MLP neurons of a small language model. Each row is named by its layer, matrix (gate and up: input weights) and neuron, and shows model dimensions 0-127. Each number is 500 + 25 x the weight over its row's rms, rounded and kept within 0 to 999. Numbers have three digits each. A neuron's up and down rows have the sign that makes its largest values positive.
After each neuron's rows, "fires on" lists the tokens most often at its 100 highest values on Wikipedia text that the model never trained on.

L3.gate595:514494504486461480484498489495502461482494484451491500468521451509445474532519556517539512513543540522494509511552550499481510508488457474470492497489546470491520489493504556543499460501490507485523542506492489513482504522474527461489470493519463523523495453522459479502508523480483528474529464506521505539480492484467522559510491507501529498511471536522476503536461468498526497519499
L3.up595:482511514489460474441506492545480482525548480436511516504486469479437493498473539492493493508545506488488524499521498487484539497513470500509487506501501461514492508505503512505479496512493486485528576503533498452510492483507496480495478511504484526570473517543460512524565515437511503481525478479549474503503511518461505492462480482506526512510462493526501511508456514484499465549539
fires on: " in", " during", ","

L4.gate193:509455507470494516476526479537540465498513499493483508461532486539474516508495527493550476507535500529501512533521471517503486488480496526512506522493539531461474545510513479522503530506522512430499466525479519512457550495494471492538507515511485488468470531474505479477497491503490508499536503502461447468481511499532521498501455493481505516544509515462461492528526455527489495465535
L4.up193:442523492528484518488501506499509479508507503503463522465493484522476556538452517486501516484568507500472470503486491477468489516480525479495504465474479506511512495555442532543499535514476445480491504485516463494511487511508494481513510510537503538511478464527446459481546506490484496490511505491468480501473523525523539507521503548521538515485463469521527540472500463502506465496521
fires on: "/", " and", ",", "\n ", " &", " ["

L8.gate352:493480440501491514482498501493544553506492551514495480493462506497461521498454503530512508499527516515547512543533469489506486518474579458536496474511488488512508456476510465476510523526497494472505504534490476495507531528529446496527518516495507509491506485522530514477501507533562511522515502459533477484524514501471492522543495493480465520502508500474527521525492478498522483547501
L8.up352:525464513502536525502489525569512492444482477518504497492492481478487509524508475518507557480491510482527505568502476489458503486496490511463485503565481493497475489470489499547484507444517472495494471530466489474476505491449458530488498496514478471494511507477514492505493489451510494507457516463541523501484500507516517516506496526538527507518474497486556508511515500482507527502508
fires on: " =", "-", ":", "em", "°"

L9.gate287:474496486499476536483479514482533537444487480544523470459479524495492466519506493486510512456558491493523479487500534520471514469505485423431452487481481502498516564480515499515510530470539490498494498546543498507490481519492510547530481475525496455466452547494491504533487496468494512492538520544531490464523547439489508511535465480513521523480488517503514535501533505536489470535498
L9.up287:529498554491467521498457497502516484516524497506483475534507509481530494530490532455518498538515491468473499479514515483459455480463467511540499480457499464466519516502475516490481473448532532430480485512522468496504494544502525510473496498520552485462491509535492525528507482528505451482528466501506476517506501541505508454524491519505508460492523480506487480445535539503515489510509
fires on: " Pro", " cor", "pro", " Fin", " sur", " Cor"

L8.gate531:453540484518488491537468445459565532502479460500503473513483563499549465453489483474524515481524529512493482497511483493514491474503482443481479534491501519479513492477497512508495529450546519532479530514462451483475515489548518516485484497506501483461453479476502512458494485484482512496567492509538468493519517483502515526462516492509520475525489497487470475525515501521497452493508
L8.up531:505507462480447516486512482451486493495438507553489486463493548528467512501448513457489535493497442467483502534490476514520488519479539498475481497519470489533502556524501494528511481530523488466476528531509494522521473461484512526510480484502533524451476513527528542473502499484429452485503521547505495478518497498532529514525473495544496504463516471484495493479529540576489495455490
fires on: " Pro", "C", "L", "pro", " pro"

L3.gate527:479533487498463512516502502502538527503493504544522483497497514494508463543542482509502513516468478484507505482536493459477493487506476444482494499512547493484495482522493530474478446454517474487529512458481523513449516420509510472462481488461497456502515518524519513515524520514501487516486513464472534477544547498530502535496481479510510491485513521512527524519502458523494469497487
L3.up527:511464504520515529460492505525492496440526507496500488512488536482478535511513472512521535498524502549498481510464473500469495476448479526482484533520508440514528508488449493495489479514509512502462483535525485532487501497493472520529479515496480507487481523445481498499523539527515507522492519526483459519541552497555476516538538469515517479545476505553475469483505492460538520562512
fires on: "  "

L2.gate610:494514531477485468529491495541533491495465486509473494524483506484514508526540517524503512470518516527547484494527512474530479480488512495479492506511553468479536530512500525499528540451470533507538503484492485518462461486489499485512509503498505563528484500508483492480495520507553532483515471456477453527478469499515519473514493486511487531518535493514474529535454495501560476501475
L2.up610:492463476489534523497468461509490485527503506476491510488483494489499512477470533469542493508534516500508536527494463498514504557519526493462489498496519521512509498518509512495510506479469491542530517483491457498517525511493508537494516479516519524430537474458480492555527513484511476497535470470526529559490524486513527482491477521530438571529498497458479497506479519481533486522461
fires on: " and", "\n", " (", "|", "\n\n", "="

L3.gate14:464514499499517507502495459482519533496538517500475508483525512507515447483510510477498524511527458511484490493478493522484513534549519512472464492506516497450531476530470495545482517482502512508510456512493479502437533506521528465445476548477561509513498492453498485513505492516468514507542488487495564504514525508468504538466482493516532521479538527544521477505469473472494478504552
L3.up14:500508471519509519471518440534512493500530502487500497470540483458540520499483489492493496543529506518485490470516513488484522496535486522511533497477520517496506529529454495496448481489477545498536462463492486501518521469466483508479524491533501518495502479508509500427555527515469492505504546496464505515482488468503522505519529500479479485535516491471472559499450497469512439486502
fires on: "-", "|"

L8.gate82:518484500470532529486497518504496524495514462503497476459516516508514494521466499513484462520447489540490498558489468546517471488527510514482525527496455508502479532533514486451532468506535465520554512510473530515470528520526514492514480473543467511530516531512511487503464452494536523520504459479491532501548484443490502502481516532499508515489490510498479489557524509520487443462529
L8.up82:541475505490473493529479462478492482502442446464526526518531504459503501509480476503511499516506475476546501477495478449491485486519531498526469479518486567529510462472527509499480485481464461538496483483463550470540533494490458509507546495510524506520491465487504513439508511459506530504466532470533475468488475536545458490484497512490465522509528507545512482485531505530496479527488
fires on: " album", " song", " book", " band", " show"

L9.gate56:503476539520499473496536524485495538528503493549518480447535538525536514507518474532502481433510529510487491504498504500531486499523486487501434533501517511517472496511508528471489508538474510487451478541490462483508546525471540462489469498502491472522498495477499483517471530508507502472517479469528506492530448508522533488520500465464537523499456494474467472470535500464478517526445
L9.up56:506488485513491482507531490482527505495524446515510492485516485490515456537507499514519505475514518498520485467514495451468499492427554548543467447492518502537465532516529502531473498476500492480469467501478489476432520451482491490468505444477533493498503496467534450495504494502466483530533500515494506471537504465505475503521504521495515505505535487482488495504483476493497503514494
fires on: "-", "|", " |", ":", ";"

L4.gate321:521493476501500479509504498522499499501482491484511487489551538480496516508517471498540486480533507510506482488526520551458523484497501470481487454523518544525548518532512505451483463492513489504487501454514511511510576496490515526486548539482497536529447479434485501496504489513500533505446532527498497510533435513469529520453493495557484465503495548481473488538504485454486493478502
L4.up321:555511459498478524482476503486521476481492499512484486524526526516507478515505479514521522531559514547537526489501505481469518500445501491456460491544506478514520500498473531459500538504536492494554452506523495522453501473441502543537549483476518482487490508516515497487512489503483491505482489534504518474532464537494473506479483526509444509482519556507482486487507490525474468452511
fires on: ",", " |", "ed", "lt", " 0", "born"

L7.gate122:509475454537508553504494522525483449487462481474496504541516480506496443496519482492524557495496502540499526473520505495479494455474508516554478509523456476525478483514497520476500487522504536499511526473466520541481506482488468522486522493499502507522517460486474507482489501500546492518506490497510463450519513472482495521484490489528521508507503504457530498498544515518496487462505
L7.up122:499492541521530507468491485473511502506462460476515495471454510502494492499519507469520498520500493520507466465484472478452545512481537552549512488498486506531480499515543503529534493526493472530510492513485465510493448492505441468479459463507500540495513500505494528491512493545537473469532555489515509518542484469525469519537533487502475496495530490515484502491505552498499410498484
fires on: ":", " same", " of", "w"

L7.gate14:513516478505495506494485492487560486502493494500513513506515475498480501533500473472503515463534575484480528526515492524529459490515524472511506462456543508538491557453523519471473443471489473487504497521529476503527500496482483532435484477504531480509464466520510488486511489483470557495495514500474527517489486517520491495519429480492491527465492502502511527508547466503506513532490
L7.up14:541445486466506493505552499518489504549561511510527481523498493541515520475561473515511466490475492521510493515478516508499506518484501495475521483509478506499462485505444461512496509491498510532467436534485503510503525521528513465490499543501506497522482483522499530530484476518474480523485486484514450507475504473482487463500474491514470482491519494506525497497541543475478480494489
fires on: ".", " |", "f", " to", "o", ")"

L8.gate433:484541504529510586510501499507555495491517467485519489510507497476450489467527528536481488496481572519513532500500498459536507468537502463484480494525514505519475468492488523544528514487480515466527547509468517508480484487520487493527488471527480530500463531530477525492524523471524500487483471471491478549527507533546511479492473504513485478489510472475500510503532501553496467516512
L8.up433:497556485566519545456503528537470482477515440469487500497477539491475524482498499517511547516495486497505481504466503480466489513467506577514485516463503532510467503492509461541493497478466502475492499496503516469473497480475482449469505506488533526489508512483497499497496520506483515486475475519545498518528444501489462539492504528519497485519520513496480493451499492522514468428529
fires on: "th", "st", " of", ":", "rd", "h"

L3.gate513:490490532519534470506488519503504514497525506484479482530522487520479478527481526523522457456527499481501493512519502494506504487527504491491484477503545514501486511536538487525524465500517499518508507491499512468480452499456479481534515483483486447493514493513476481450510498536518549526530486426528492496523513476534493537509486537510509506495522547506481483514494519530483502534503
L3.up513:507527503461473542514499545474491456479524493493527477489515504499541493523489508524537475506513490495514476513532497512508451468474501455469547504496500499523482497475550524503514504531516488521493513470472520503480525487536493488503522512512544507518479527497498523524500488501534531510513521519533495489519504529525513493547543445523518505533504489488461492467469474437493527506511
fires on: " a", " born", " found", " first", "born"

L8.gate567:520468545448492476473517544519525494520486478480508493457511470426525499494485477523507521516494522535471445507518506516529555481522516462505488525523481492497457514503506529492469496536486486519480515489478523560525557465457498511506489510531526486518536529482467516512456516528474493537542499503487493506522498511517517488527500494447529531523481492488484484471505491534522490486470
L8.up567:468481508499471519499467507479505513504450469519501499516468505489501457520527488468518518506509444540495498512517526467457505517493512488461525522521458502497474534463544514507478477487498495505458516519524503454505542531484554489531507490533472522484470504480504513465493517494504507483548493486526504477436480505520495516481498510533513466474558500556527505476519500463497553499481
fires on: "–", " band", " company", " song", " club", "-"

L7.gate210:502490516492468522499471496523486500469495511495483496464481496495498507524497522491548477510509523509471512533502483526521491480526510488520471463461518502545453513479508482508532512484494523504483512495507500566497517524501530523496466491504488513493518478524499518485472489498532482520551452498536521526506546514481498527499527484540485516510475534490500566582487498474500485508480
L7.up210:490543524520484478525485485486489552494472498488519462516527499495494465484500566483446518492537507533545497484521535472496453438501494513496501460483487486442483456495486502506501483453522492530487454495522500498496457527546493505479480478530488440472479543546522531509456537519472499511492511518520478526515483503511495519499530481489505494501497508464524460492510506537509470500508
fires on: "=", ",", "E"

L3.gate603:534484457506498545487474531515509454476505444517448509518468525515491477481492531523528474479509527470440487537519506519475460534512488503486477521488516523538499451495512441502502480505514499497514458523516520520545521507495518508470499482508457530494445479507485450512534505529524494477514481526475545515513474474507493511481492509492470540504463535521510513526512500486556495490516
L3.up603:541441507490491548499451499497498458474537506485467470523483494517523506494467497505530555510485535494467453499488490483478435519491475525488523510505501522464522522487510491484513501491528464506471509543458547472486492478483510519460540519487468508468500494487481457522461482510486488493488470526486510504489475506533462468490478506494465543494475496508495472525473496516531472470508
fires on: "um", "ff", " rest", "st", "f", " 20"

L2.gate492:476539479497488528496528520487553498473487494496500509501469523491525490495486521512524527513462527509471505539499467530531475487504479488493494490510503478482495489517508486532496534482521481484496487485498529555491521509504486512500552506506486498503504502476500482489509547527508526490457517551509462493499507405503542526499446503495515491482534512543491523486528495528488502494517
L2.up492:516513537529483496492471492482504486474519505497537468523512509582489476501475472546499516515488539482463468491418491474504512485536494550486503479511490517507475540478514507515503465510450518448479466520546531480487518542505453493484511513474534503454515505462490503514470510469481505502569489525493516511503499488448470479457513519487545462491515490494450490476507470515473533477513
fires on: " |", "ens", "|", "ms", "les", "ins"

L3.gate8:502535472508506507512516540493488474470529472513499474510528489509519495564489523512479467458492497514520479539508566516559520510497485527430487486515543492501472518506523510565533462512546529501500484497484521518516515504510496566534496488475459504464549529472483543487502518494510515530521468494505476489498514499527525506520541452466484488527488480541447510535489537526480512452498
L3.up8:483527507482479495536550456516488463486538534467506486522543505471528516555516512470490513474478481508508493492490482495494499497480531509520504485495512528512494504494512538477490488466508543560494524504488518458466489516449463536511483458525461480448542500535502478486533510510505474462492510520489517460478516489497496523511567454505497503539485475514501556485500475486480497538521
fires on: "born", " born", " located", ",", " district", " the"

L9.gate485:479524473512490510495487518498502534511445450494519487493495518487493461539505530504500476468548505484521477500516510494519493484484472503498455467490512510451493496499509487537504518518502504503499532491505487529454502525513494486485448513445456462508493523477546479495502499514505529495495485508494521505542527491506528442524473529523465508505528543479488464528522464513531479513426
L9.up485:532489532508532509531492517482432488542490456486501427475490457503492547502497473481485442504505526491511520562492534463506465541519483467500513463526484544556491520490514486522493486482518489498470490494530518515499518492520503494478482488498501505533462521551527493489441483459499511480484505513493519549514503534506549470480529488472483543505486515516446512521499484500508500462489
fires on: ","

L4.gate469:465460506491471511504510516504501505474501490552518467479474483487510505517511525516561473483535513523480507548516527542512514503493481477509498488513517454472472471544494494493496496481503535486509483498525446536507515527477469498543528534481482529485501492469480439472504476503496526469494508444514483508479493457544526529482469538536542543562518553476474530547501505523511519525494
L4.up469:496470505461540526475506462485463529540507522538521516514474510448480521487496523480507469535545500498509511541478499540513496534481518484527532538506427442517488488520478546495514478473487487495459473442472460464509478480515511506538484529496525541486506497490483467425503461493478515484505488480511478515492528494523510533489470504480576553542489508522488489491492513490464528511520
fires on: " of", ".", "opp", "rand"

L3.gate143:498507499513512521508496516460475495458471491475493494551509456456514549528514514549554518503524498467515500503497511521501469524500440496488500490500507495511507488464499495522483479495502556500490527509508482539489494512508533501501514534494485500535506510467490502462513487472530526518570496501502447504487497514518509462503497499486517541532479501501460463553478498492533497507516
L3.up143:497505493526524556473511530534508519510490455503463482525509507506522454499512482463527514476489516530537469547525526506475515518537496458457480493469498511512471539502503502460516485478506494503519512459491518493495493519487508503495510534518472542499535505544461472507512465460548516517522535498470522522488492495475494508529487482488507548538455517485512485459482526528503542454523
fires on: " (", " of", ","

L3.gate632:511500477476491514491494481497488480539456466527561456544540507478445488504508502534454515498475499527537495534489457467530462543535508511506479516474520467482529481501523506456471462566507493503523483440470459506503488527520479524504520476478466516527459525500532482502497503510495528482485493493474491471519489492507499526531477466516481540503488495496534466485510508460537484530522
L3.up632:501479519473509497490515478492501482517484456520491504491475494482502525495460483556480494482463528503520490540504511479536519523509490487516508489530506488472457473457464524508473522532551519468475480512462482498482504524529464496459518483504496534522517505448530520513479526464521539486491498448481554517519485491534513480513484478508449500464457494520452542520517485499508462501469
fires on: "-", ":", " one", " that", " |", ";"

L9.gate236:496522479501499549442523453461525520505499436525538487491480540505504486510472498475506513490525526501497481454492443486470503545547519518493539505507499510472505495525511491466498522549475457529541455518527508486524509473488523492475531469484491480520520501504537502499477515532500509469458496460485548499547520515537496463493487512505501482519490538541511488551493503492497477473532
L9.up236:502468498516503490492461480487483484485490452505460495519475503531493517522468499528528490526459502476520482529533478534553482498478525523527495491574532488507509474503454559543463496507461498479496515495507502523480527492426473480512502461471474523535486521506517483529528546488531490482491508517446493528534485524544458494529506556485485530534516491506505482481443491500472496499476
fires on: "\n", "  ", "ub"

L4.gate444:493485550499483493505511476488488507500531521480503467479506500456483511563538501519528438488484459522472505539501525445503508490458498483485531518508565494446465480503501471498472546489504492488467484520524489520498518525510523480515484522509506512444496534527482519506514510493493494469533458506506489512525498487511516464519523539492555498527458522511476546508478473498498517501483
L4.up444:494542488542489504515474516492513538506473477529482519511492490471468493490487516521464550535488477469514489538493512499492524542489548479495507556465508473513519480508446512492499489506540501496497507456515431553495501465497524517483486480517482512498507507531465511526518499507475484491505506521487481484488522513532481519515526524504490497415503529488494471507498469515486439504518
fires on: ",", " Mid"

L2.gate569:491549497516508493515542475508496516518486497503504484536478497474515489475468538542491478512475535444499496465548518450519495499551485485503458514468535516485465479479519557517484505473542475509471518495514485491513509457460501519465515501492510467485503491513504467544463481472494516485451554493491486515498483531455503479490491517466470519492494487471495499516505520460502480496479
L2.up569:470524499537489524524533461497475452494512489496515500502491525525489516459487520515480476488514472514504475486482515483521516447503512504523466484500468551530481504498522493455482473510509467488460492539496509485482548490449500528524521506504548447487476510480500494517478493460505425523462527477486516545521513513458496480476453510489488504505482505524482508483539481487541498490469
fires on: "|", "I", ":", " include", " the"

L9.gate35:508454492473492565492479521524453512492504502465492462481488514512466510541485493519507529510485509500505484515492491456502515487463486499484464471547540520486518479530488501494489443484470529494438525523504519525492513521494492498504526550473458471491501500526478495539524490473507514465468530490501500545524502524474523521482481495489474527509547510479542518529501484502504457531542
L9.up35:527464506519532526499471486485488539484547493479525484508476491496512479454525476537513492486514471540491487451525562524482547474493492499482486443469506464518479540526505496508480493548493526473481496544503488547543503546506543476502487522518538520482533476520456493503509468481500565505541522481451446515449522504491491530477476489484450483509500495496511524500514510462528478484516
fires on: ",", "-"

L3.gate261:523477483488502527504469491539461500458528468490482475479526510506493494505506536503510510486495476533500457544529498488454464476470506489460497500495517540491474498517486486533471481504500507521523465511555501515499586476532518464514514528464466507476496518512518515516496451528536527502549485503444525520542475488487521489485490471494462505528514492511489530521531495499490478519493
L3.up261:539465488490504518521452517530465492491525457504476477507478512515500483472500553471497520501483473530542499539498447518454489522485506483495522506504524498486455479469462478530498502541503516494487489525535515499459540543555518484508485518465463496493524500493497527507506473525560502506556455500466532542497539505525494476502500436503478490497501462507495494467492492498507472476447
fires on: ",", " as"

L2.gate572:476540529566491556486496485479512502515488504520476515470482488501500521570513529513524528461515480495481491505483515492487498509485485511463501524486518459508498496542532559509485487481534486491471518491531498551516526522503508510515534490487494541537534477520481522447532520442518473505507486514538500490515500477505501462511472484498497476451522546508483510516533523497456478491496
L2.up572:509478486538520503456479499526505488537497519488502498473535509454491528501504531514516574479561493478505451522488495524521524487560489479505511527515487473480499524497506525473477489473456483491506512480474487475491493508413512480485478490502483498535544519522506517467557490517556492504497510470515526525487500506496502511491497454492513494488527509471510481496512500518527483497511
fires on: " of", " over", " about", "\n"

L4.gate368:499476503470527513510512494472530517525504445479527479492459501538475473503479518474551500480482499508497477445499471496472475505504496480528485528478460528528508528557510446481519491515495449495480485464516521489484493472560561517466517505507454495505506502501526495498523518493508502502497514509455500506529504526542452526526521529499499517488517522477492454520532517540513514515491
L4.up368:498459524548507554499520492475515508506486478581497506534508497488489505508512501462530501520483505485502520493505530542543524537459489517451501535534510496559531484477517467497495499517519482473472508483493506545542489473499479490555496497498482516482475432512467511494502503524513536525509481437506480515508555460524474508525510490513490521500498509540527494518495517472484504451495
fires on: " |", ":", " per", "\n"

L2.gate415:513508531496486509496534448516535475508470510495523521477486482437510540571529512541486492516519468530547478508489524483471535518481516485501521488503503477539553463485489473475494473497484488489520495520489518492525552481515511472505452487507450501513528494485502501554536524513556522526472452523487515475494495489475517491536480530494515534493545494477522514510482488485497482558484
L2.up415:459527490515466490475493458539486458552503528552489453547503517524480468497491456457479528449468528503546519487477506462491485496514481541492517524473497507494553539507493537500476550488512525481533494521511510474512477535495555472506500458496503507506487545542506503518501501536489521522501523501504505478499489490491506492522467520470533500476492504518465511518504504494495469534500
fires on: " to", " I", "I", ",", " for"

L3.gate627:520520516459532494487518491499451489483459479500515443518548486496493524510509526498526484495499544519454493465490477468497475499478551490452504542490544468468457472501563544507474478414528502508451479515488490499508535472464494523511530482480525498498487499491509507500473539511491537500560504513489519503498521511508507492516492517498520478517514511524503514543471516530529488531485
L3.up627:493485481503512515493540516502494530485500486524515460504471525502523530513511504493488497453436527522503512478478487483524495498526504491511515461478538473523511475494490491491510539548475472484485500521498525472465529553499486503481515583494491499454485545489502533509504516501509487461491494550529537526502460514508477484526516480492478514441542490489496487494478506477519487562514
fires on: " that", " |"

L4.gate110:516486520507494511562506475480530498461488504484472453471462479502509476489548498497454483447526537522511510493545514538524537504483478516473490486521505512528468502515499488516490469531536527524517479512494451553550534505496469507477521481495524475466510463479514466528481508511511531493473465505464530460543491511474513514482486491511473547465522514506519550485497501540523507487449
L4.up110:505446534522472479496527442471486464484500483511503484467478451575514508504516465457490510486484512494494506504433467494512503567540506526482522454504483508520464515491514478505481507526549485525459517500503490465522518494504527475475506492505497489464479498499488485512483505504503489465480476510520486499440517515517450516522464493448499528517534469492524490507488470522473541522491
fires on: ".", "s", "ter", "'", "ten", " |"

L2.gate599:488469504515482484453512487493517490470497457470506479463524556494481473478492500478499482494482517503485480538500531498549522537503487501450512494539510495524512448490489490513506498499462537476485498471481514528504538521511516501471462493509478508499493463475445513518518492504548519497486476505558513500457519513471537514528480499510493517490541481491501481485527449443507465493514
L2.up599:471500509504493499489509501546512532505478475471516476504492497495469498489527512472459483513449478557550537529517530510520516474522502505531440478494481509462482492500523491493480508471491480507500511489506502476456527524483521510516513500501499508483499515544487502460516518516539505524499487494498468476497526477532532507557473516510487481474512521483505468530522505498520442490576
fires on: ",", " and", "L"

L3.gate285:428517520467479481521483466476500520478504514489510502506529507525447449507501504495500512531487522533507516491530477463475506519477472522499504537489523472494503513537549485536512476535424466530457532476541509481450497495527501432498492482505491466494498521475530534472502491458470533523506495485486506431540511524465469525467535515511490488489537525491486494513477455490482522498528
L3.up285:505488501479555501569457462491475478539446487535538502480527507510502501449484511496493524536511490482509532500506521509498495476439498510502501531523466496505476504505500513499513532484534496489490503547466497518497539513464557472493487515531466511474492501489544500524489525515493520447469503521509497529516533508497464496522484486533494500524485501468502500495462445504535509483502
fires on: " building", " site", "History", " castle", "c", " location"

L4.gate587:471493451547514462535526475491531542529485521503509489514502482509502465505495497529527525509510509505479519491488483512540518471529491527482457540521538500506516506521467494502513489509458494493511474523491478480497543508463532530442508509474478466497478499473440492538496516495504535494482457465576501492512462492478521507530495475507466504502521486537512432495502515502513486527497
L4.up587:499453549515495458488543492471525510511494513512493500462557503475495519558547498463542520489501515467463508522480519517472475520495522484485525539479492513520485533549477450486497432475529473510475500497464492514504547516512509512517492524489495503488467463495501489521483503538479530485513505461543503490504519493479528528463449523491493492529546488544498521498514505471501513461451
fires on: " =", "=", "s", "ta", "do", "ho"

L4.gate591:508525541448477504500465481510524469524471488539530512512498492511468492511522496528502489488476546493479505523520523493541479465525505501520467509540504500493504511497508511481501493495484492526481489477516486516487541514474485549537498522474485494463515480447563484505458488536474507492523500489511470516501477431510524520493502518488505503475495537481553515514511514517531512522462
L4.up591:506502504443486472522539516490511512523481502537516460482512477519522497520490503515522516512460533536475471500485473502487560487475504500464471516496504485525466513507513492492517519497491539474492506523511474504481522512503484526524506486510498485498516534442508436475496463504482499497540500542525509489498511448516504520513525518508488482509518460466531519488505459529479508522495
fires on: " |", ";"

L4.gate23:523501507524473480535542521488452476509523511511560486475490486472493512515527470521511495543484496547515464564510489492503508503466508461521458541494490515525481480533543474489490502511456485558524444465480503498519529501464486490534505528460563545495489529484482508538470439519536510505534520499521468520498459469497493471525470506509498494526506516557506460548553501474494514463546
L4.up23:535553480475493501512517505485452518484489491463480494498500514503554527508520478480491509510499466536541498536497491494465544541469461498486498511519458459475517516500519530495474481516480494511510489531483550537492483500567520544486493561467464510476484527479453529511451505502488483472489495493489499512496514518492526505504496444449540522495487470481537507523526495477488481443494
fires on: "ly", "|", "s", "k", "y"

L2.gate438:542511493519473484548512501489521513489513526478495460516482495518474520490536473533507485501543510494480474480527499518561518493495517491503496497517477503508509492525524492457506517465492484516510479488524491519532564475525478548483537473517517521465539495525503522476512452494486472472479524526509417546525514474511538492523478515506499528519528508535499511529508502540512513478540
L2.up438:504502503509538520511503489535496520497500473470533500504489478502515547433506466518514479481510537498502487476503531516499492508554466503520516518471509479498531510465504459517524479537525447483476507509502513500510547537533499519518528482442496543507527532501447507473443499516517550495535452525527512489509467496500512518513476491521522442533536490450460491519541487485523490494492
fires on: " which", "|", " 1"

L7.gate294:501543545475516532522520483486517486479459504432477485481517525518475446486495535474482468467503494481504509538495506491536507523471524519531475492554533505479480484513518503480511491483513464474488508518512544506479503544507573508449520510490498510539511497498523534561479510498501503496479510539463524503522504497480497511526502504522480487435531544521540508488489458494472480531532
L7.up294:538571530499496530486507512516482476503471506543546507525519507487545500484496526485478498515487523517498495548543503501543530505478478505509457482491554475497458496522515520497530476485507542499502475521489503500468486500493446478520505504474488498526486526467479533464469513545517457525484513509528432473490480505494460514510498488520532547491497534508505470529494480524482468533499
fires on: ",", ":"

L7.gate227:496514489469544513514516493498491520482512508407549463547516531517487498474511513495495460455517498538517502494524535504518508469488477494486448487500519551466525479489521477477527523512488501486490522524505510523515521519489516494452491512478474482493496525460498504501507486489493497519516505537510493504530462515508455543508509519512471496462544530522474495530468468504523508513497
L7.up227:534517467526508468491473473528497460512524507507506502511471492543496533549491497462508479481512469515501501514502486500490490473537471535429496498466516539507528470507510484446485482503529532494487502521508453522531476512463525529517486533477483487486510495515545491501469516479446501523494529477453505470470488548505486491445507495490505494490538458481456518505509485549469488466484
fires on: ",", "ta", " to"

L4.gate218:495531553504477539520500523513490526452487530512560501520481498533491483498493533488489511498526491492489490482490471483535485477500503540475499544512495464484516463518443472507479468475506519473418515498559510542545535523493471479478469525485512508461541520501489502511483498510485510489553510504518488533499519483493485491514510494486513542469492508499523528569468495539549527499536
L4.up218:485486511459440513524512504525517467495586443494511505514489487502512469519531541500510481527524519505537489519475496508477415467473505495496519515472513527495521494514478486469514489509507532475463478523484450527513471503479525527492462554547488523482494536580511512499473514527484479529516477503524507478549478530513486524496487487530483469488491489480482513491525500508508523487506
fires on: "=", ",", "s"

L9.gate349:508521510554521482452516499524502511504516483465450496495520473516491503482527535545502520520496489518519516449526505501469468505494510548498456496512542502515475507555493543489471525508502504486495497511527511482521529525505525466492500496516522529505531526476537487473508499528481538540474505513515550490492491530524537500527488511525483477434535499451467484512501494504487444532500
L9.up349:524527495511530476448506527558484487482477485474497453512495533506473501546511507514492504493508469467500497527530504465496494475504437488475461462488512505478515503522542465518492487516507514478488499531504510538459495525495489516524524511466451437480512455503483482522467512480487499533520452492498523502515479496482455530477507447492487509490552518513491509526506493527478465507528
fires on: ","

L4.gate211:507486511506497501544450500489487519525473501529531475483452500531504495492522523528487479509506516512543540493484483477485524479492549524481469493538530435474484492466511520468489497473515486533530506525496499459475504509509466507522481536466503512465501493446529496521507511509502505497576476566499513507532501483472540512496470444488547519534462531494479513484483482495535445522537
L4.up211:486501520523517448503514446509475478484546483500488493492492479526474487497501506520515481498495467496517529500469576500486505531489506542502498474558490499493534456482487491519476507537498470477537503506467524497510521511467480499494463544476501525499529496480500512541500442482476507420462490522508536513508498517509460513513497503502491457484504530541479542511456475479516488549522
fires on: " that", " when", " which", " where"